Weights of a small GPT-style language model, trained from scratch on English Wikipedia.
Size: 19 layers, width 160, 5 heads of 32, MLP 320 GELU, vocabulary 1326, 4.43M parameters.
MLP neurons of a small language model. Each row is named by its layer, matrix (down: output weights) and neuron, and shows model dimensions 16-143. Each number is 500 + 50 x the weight over its row's rms, rounded and kept within 0 to 999. Numbers have three digits each.
After each neuron's rows, "fires before" lists the tokens most often just after its 100 highest values on Wikipedia text that the model never trained on. A number after a token or word is its count.

L16.down272:526517490486430421521528539423487537455466487525481464533461518382421538474567511637462556462465500542531594566547395409553511496501466496499435458660497476469488468499559571413510513489508544454491510404600500495512559476485511499480508528491558584470474454547487504512414525523477482440519492463513476487407435552551534477595559401505500547480523595444554520527544484543555565558459
fires before: "8" 15, "7" 13, "6" 9, "9" 7, "5" 5, "19" 5

L15.down227:531472422498547557505602435465492505443514389594469567476486440502464454414485511470393485513528422485569517526522430496487582491595430468487454494502538558427497461585502512483562471519452578567518533609457582519512491483411569485489478505574546514434538523530572469587499499524472504483468466565480511585586554512519449509513559463551454440410445579551540513560560521455495476504472
fires before: "." 32, "," 25, " and" 10, ")" 5, "\n" 4

L13.down135:495541451480386497463483447509514471467459526569505576433477456470496495547529482474481514552562498511544477508515436511503535539492463507509454492437523553522445535471591463514430356559504579526559406425477454458451505528461541540461501519464573624395443550547479522482406489443520424538612518505583513484571575453533498464512513469522447486437468437506520564458543514497483496507489
fires before: "-" 36, "|" 35, "\n" 16

L9.down73:483573508491579544449550493450495517544567457494497465445444440444505458439467522396444542527454503541465415558503627427481487533491513516473515513543492460515541431552524521585566507568505502531564459476537488462484504466506520402519470441418496467503535511459482579548490630496526428600464471583572464511552543513454464598518494469603479503466483536452500466513495439437542533460402
fires before: "," 43, ")" 6, " –" 5, "7" 5, "." 4

L12.down261:552484489476523496542449491514487392534517482521534467512444520471465520537415516493450461466650498543539472513593548509570510517420564524505473520469532446495445550445486553432429570439465494474511484418487505466563562489456544502538534458466475477421466504481526530472426536583480604508528509541533474469563469525517409411496504468503553517529541456495478538439506471606619598516545
fires before: "ru" 17, "ant" 13, "ed" 12, "ough" 6, "ment" 4

L6.down177:506460596583527495553515540556537521445512452486523478364519399502537523546398515489457509456452481447552557450404544491509655427467471441546559512526533503488431469556510454491470582511566500498413494517499531523554473638499542456545575508497512429547537442499483567571404449436402470494452502514475465545511515535450535455412560509484540525483470519523518648465463487525490533431441
fires before: " |" 30, "," 22, "\n" 8, "." 5, " –" 4

L14.down200:478498564531572555483433520510505544480477407512479491497494505477551432523551518482437399487497532512498405569467581472539494426542498572529557465504498464483454427509431485515614418523511418459579461565509488463484509468498536575544595469492438543558507464461515576479428564517496500429534521580442501471493605493521479556403453493540497539578515549481516508476532454607540597440519
fires before: "es" 25, "ed" 18, "ing" 8, "p" 7, "ily" 5, "c" 4

L10.down295:509496535525508509513498533486484607454469502506396462533480549518481521461571437482516493565439470505457566536521347485457483461656538499445495574435498507502479596479591496515527545568485458508507515544453515519592526527524460424459504391444510544423527471402473465552535472387603580490503491388521511494433519521578483452428483522478481394508597478432525488554486503493472508462481
fires before: " |" 16, ")" 13, "9" 9, "8" 7, "0" 7

L10.down1:518573576414498480514523533458454506561503399447444523484444454496498458489463554530534546451495516477503530517484464496525502505441419524488472468381550444551465510482411467416514490544453361473513491467566469387550626580404502559461485476498513535457497572507486636461506561541453481483465427523472474551529619616558468517598491424492545532524505474535602447491512495453526513478499
fires before: "ing" 17, "ru" 17, "ant" 12, " of" 7, "ed" 7

L12.down3:498468552497458448442507425536407483415466522512509455504523525453560475497574542535443594498577492508598339430481496496420453507422416445539459474536443575496513527458513446536479518400467492448513438466522492467446484447540512443523535476569478568509474379481504578521564512492480360576570532630502457528519468477523516511461513530464532395555498465527514486570475502486550474563456
fires before: " |" 55

L14.down85:495449493571505427468482438533481454520501475463426545497524523580472489673485449456517545507613464419474502484511380490516495492475554463473471514482576510492458545499496529543480286536494487442531469544549494470513524534501546520451516421437473480492393513380529504517476513583566527431498476570549487411427475518545534497462538495540566468541432543523456488522565489649536529516518
fires before: "|" 65, "|---|---|---|---" 11, "|---|---" 5

L16.down192:502501556552544606443455462567477476438518434557455485541415509458539477486487452532510583506477588505494328549528424525501556472578604494413516502482433492527549520390500466454580496451528465447572505519510515457537511548501507467541493510492473431422505611454531494551403566508487592415453532406461552534466487501593525467485462528543491486539557569434538468619442544507488448451513
fires before: "0" 26, "5" 9, "4" 8, "7" 8

L14.down281:495516508517434517496566518474491512457458526517428551563515460564494427531496454510488637617473405470491358563471420504477461453559473522391508515489454521538525577482583412512485596498423459497477452443574602451581548471486490502522493513464501472434578511487470511488407549509502538557434540522520549505548477519567435526604486465510474466456465597539564440477571576505477436524446
fires before: "," 16, "." 13, " in" 6, " to" 6, " at" 5, " and" 5

L16.down223:516598445474406446489514471560535491538399517504456521519490468551509468580450495512560401577584523587535477516480460424453566445516507576509600577510535469441460422433523496477528429550552535462421467490507514450483338560515488490480494461489478569514523438477514510445470386604432436432579496446447531523490536567538564485499451493579493396493625496463542465530583486565473505508488
fires before: "-" 73, "\n" 12

L9.down118:515451490495435492477514485556472448489522459497445363427435491485533547535537510437544499414571473513528434446515601559451613571515564464483489518442546523427453444484552543481542483456388488505528472584555525464493414539437488450506532395468502490470442523510441505534486522552592477501428587522556498548490496483593394463436499555530536469479483494481510518484540462558454477428548
fires before: "\n" 52, "k" 10, "ase" 5, "ter" 4, "es" 4

L3.down197:469540420568504554434460521468475472514389461514380500522523536420421481507527501428498503504559455550499515442389405453531543502481497497433473491543520495402479575478451472454416518504472471479541582465574523486500545527566422531482507443555488548535489515469521512511535498466528460544540583552441522530545511390483591518517512452520550592476492522506541504483483435462490524578592
fires before: "\n" 29, " |" 23, "0" 13, " 1" 4, " f" 4

L8.down147:573440488441493547496524454516551527498430521591404442437464508589489516481513498510478652474548462534446493548563512531523484414493555503474486540497437563479528470559503505490554485354463474449529395523512516475526522519537597470514519417482459475510399548479503544391499440500494501507439604530528420576597451519601461494478450569539558399515478489393551555434510564565526467425483
fires before: "\n" 94

L8.down185:429495504523486545533534499438462564451572591445480520474507491564466504518498526501518481503529349415516480553502567579531438489529497554473424462512439487529541572501563509561537534568422399506499510469473653508545523559509505457461471499460472412515572576498508449460563562437499432569555538516518538499513492506496547600559626481529501566514484439492536535476495522445431502477393
fires before: "," 22, "." 18, "7" 7, ")" 7, "1" 5

L16.down254:417446491485516502494564591462510511387476491488522438540456484494529498414496522593485543459520446480483646523437354455548546549765480499532422486444546437503551517520592470478515499510543475527459559504502527513487471458577494486537511559532500452489485491539503602472519564510474555482519478319510453496462446530510534473529499460514499517482447471568473577507523522481533505537511
fires before: "3" 15, "4" 13, "8" 10, "6" 9, "7" 9, "2" 8

L16.down318:509545417505476526491461459517609520510565610498451461491427521490497490586563451462590465556507519594431486514478610453421434529435560414427531613523525457516467509395524484498386512476545501447593438438467483483427525487508436491508454610529457521512421593422466567501497457451457470501501524509485453493480449526558506462601463520485545509565458465411470462396444463645569529508542
fires before: "ation" 18, "ed" 15, "ent" 8, "ion" 5, "t" 5, "ations" 4

L3.down308:575480441513489558450624488482426457445538448578416543474508591469401537427487501550519487480510521447517616519449446430395570509523504518432571475509592442511479471523530463535425492490500446521445526509528489447546501533542436530457541447623559471419512444463481496544462475492421555528553549464534525586580454418521456512411627516616533463519429496505585497539472552435524532512498
fires before: " |" 21, "." 16, "," 9, "–" 6, "th" 6, "0" 5

L6.down52:427539563467429516327457510510486596479472459515515474529513455487456397462446505484411571528535490504522458509477412528414554424567492495518549518542556498511498473505466432450498563535528491426441543449482493504397493497569553448522503660507584634408458437532440544590506467474558457526517563526425471535510470399511533456519596491502497558506542443653479496463554537454489468593508
fires before: " |" 37, "\n" 22, " 0" 9, " 1" 4

L16.down103:475486496496533493452485520506420526508482460470440525483503520528478527480562461498519473535508506540562568538594162416498493501680531526487475505500479456467503505415534542494549467519539490463558415441574471453467481517521458514451414534467507558486495476493530499437501570505507546502521515350479409527488497504581502446559528485488480505495527463498535566568501514581556490549505
fires before: "6" 14, "5" 12, "0" 12, "7" 10, "4" 10, "8" 10

L6.down161:505485518532592451454431482469485484561471461531475485548466591484487538656546442423622427543506487555530472449599506517539509561371569522534541423485499527457451428485429509461500455421544456538547471620511478473411483519487537560509502528447452459492506503481513493477379588572540446528533466512558513585371513545526456487439443445484482433543508622474490586541463520507613450476430
fires before: " |" 32, "." 10, ":" 9, "al" 7, "ice" 5

L15.down175:439479541580462529487457491584452512428549486540531432535445554555391479528524442515516470633600509496469464522513511318494548477522513390435493421501549496506522601464499576543480589519562467388540460463556439436511530493498607515474498579515448508448479541513545533477508520529451491496535493516471561496484404567551482505490537398513482494498545573568576533574483472549525525519564
fires before: "8" 10, "3" 10, "4" 10, "5" 9, "7" 7, "6" 6

L16.down161:462420526540460556446468556522445543583527509523505495481481505517510517509575515478564455522509474526529600544594294415494491489496514584446519452434425448545573484399567523560543473521515540433485445507478455526459543627519535522450462533501468473402499465459493484494376563526458515459527485350523443499485474477545552444518481454415548500550562430506560602574525460563533511447502
fires before: "6" 16, "9" 13, "5" 11, "7" 11, "4" 8, "8" 7

L15.down308:578489420526495521474510490488578519524498447554456562487542523445515444398569485561504448458511568494571376482478387412526473480568511536496519490431521518398456435539452494514411495543501539531547410485491499519553481532540509449462487611548559562503467445565474492481430494547479549453502478467482511527560571509478428467534463477557484507495518511529521485563538445435480517458445
fires before: "\n" 28, "-" 23, " " 5, " 16" 5, " 4" 4

L6.down47:456581545565517409362471491489445509499485483502641476461446547503502423567460477528466503554562423492473456511526554479471465459490502475487570498502614496512452507482529504523406499494593446413400539512418541460468478522525568482539571562429509585403529461544519486617445582453557552509543475625461474498513518508421611462563513459527554474507537608503519548471508512519501427491466
fires before: "\n" 35, " 0" 16, " |" 12, " 1" 8, "+" 5, " 3" 4

L13.down25:500458491468455504583477487478584384495471482585524465543539524426475484453498512538361426482519456441586495541469541529412468530483494503529475447539530517524490582598551399552501479538510454535488458517454472384502502544585531458537506557403490576491435594525548627494546423449539397480501405470626531474455538525437490513541548465535556507411440503388514452441552493456506500499492
fires before: " |" 21, "." 14, ":" 11, " August" 8, "-" 8, "5" 4

L15.down91:532449531402528545442528476481579551472507465581516481468528458540539511509562481525534615554560455474489298485535484490518426449564476531485575591440537549536468461543546485444379408500498462472424490532550497382467465468523588494530517548458522479470459502536412542540516529521536538471456526532522482519467391504464447418472520511578470425519430482536624460401540497515483482498416
fires before: "\n" 100

L14.down175:508444453494449572428510462467490553490512461522544532418504562497518481570546497503469543505534494480516374550421459541495467435433467476455502544492524522429452483526572505463477438591503485525471430519461460434473564555596590535491498462425478500404433554489515507580546468524560460499510472598502485543537540511500485442547489586570488470519416567533545418425531479629493576488424
fires before: "\n" 68, "-" 9, " The" 7

L14.down61:455490499557531513471506459566555499483477545499527546444573532571452505720562473481526546469577489451428439519551395521491443532438569574544484556485458533446480419520481487454517406492506510510463418558569521455539569508516505480508467472531477464469397502497481509525563494553442557456589434461541476497434462565455486452522483503521489403535388494577431503487566525574532436456489
fires before: "|" 94, "-" 4

L16.down297:374504479415557499496477412618457511505554480465505562503481512522468563565516504536567472521509500518559380531641379412432492484575537512461538487536521503502453484446501492557557446495528499450562429448591516508560526574480481588465476479431426550531523504479480445481435521485471520506491529520505445461505461480637442561504493382440478468537521508441487506595497579619567493494537
fires before: "4" 21, "3" 14, "7" 12, "6" 8, "8" 8, "5" 7

L13.down226:529537518466496516421510509500439517470420543581494547515438479517484554509565501454520445447547400504393470540481548430570470501566566487574542552544623429471449497513562435547500399471478565575488452487537541478588483491396526442458513503453396475529426442468477581475463469524510532521555544430441510485435537496451502479575484497602535443576529527454482511539444446625458522577496
fires before: "ed" 17, "es" 8, "e" 7, "ion" 7, "ing" 6, "ence" 6

L6.down217:536479490468559527500531504498524448447520373541476523503651494415472509493493450484528496483461412527518416425458415434494436516575536549514501474499475523541573536497551472398494431523507457544510467408492505479466528552483433488518465560634489433572537473434388489497501608551465594564437474473509517504454489479489502538515462545492545504556502592529618486616570509568513505534404
fires before: " |" 33, "." 17, "ice" 5

L13.down287:432534506589517435493485392511545485404523522474536423459498586447598482542535487426545510470530507564544508414531533520493560490471516488508449431519508621485500492485518569548446464523546540494516497481507402484519517482444464545519541559485480461478407421447486475601528434518483508537590486547406508515464462482546626534484447504466575354537525546525475480555470416624445511577556
fires before: " |" 62

L15.down150:427483522489482486503491544465429494526559496526483511565544474509477523567434527410506485422559488488422423549466454476534490508499499563504496599520457489570488448498460381549537453516425430495474479482535416517675558509508459469488523407469570484439467569439529541414418573457477414554571498590452543481547459552531448522572441579536580558575441517469459462537572492509466450458469
fires before: "ed" 20, "es" 17, "ing" 5, "iew" 4, "ey" 4

L6.down145:500476503555413453418446562515490456475430521556413456507482483463449476436494484441466446501504506444465489622517437456545467432538598506422444443483460460458527508584555461593518520471491571571466493502501572475550440612546592450460583501516568575499567462432626520556550554452564570533421561401531484588504526589525431499433478475525545520434532514437528478577544557525419442528475
fires before: "0" 14, "7" 12, "2" 10, "5" 9, "9" 9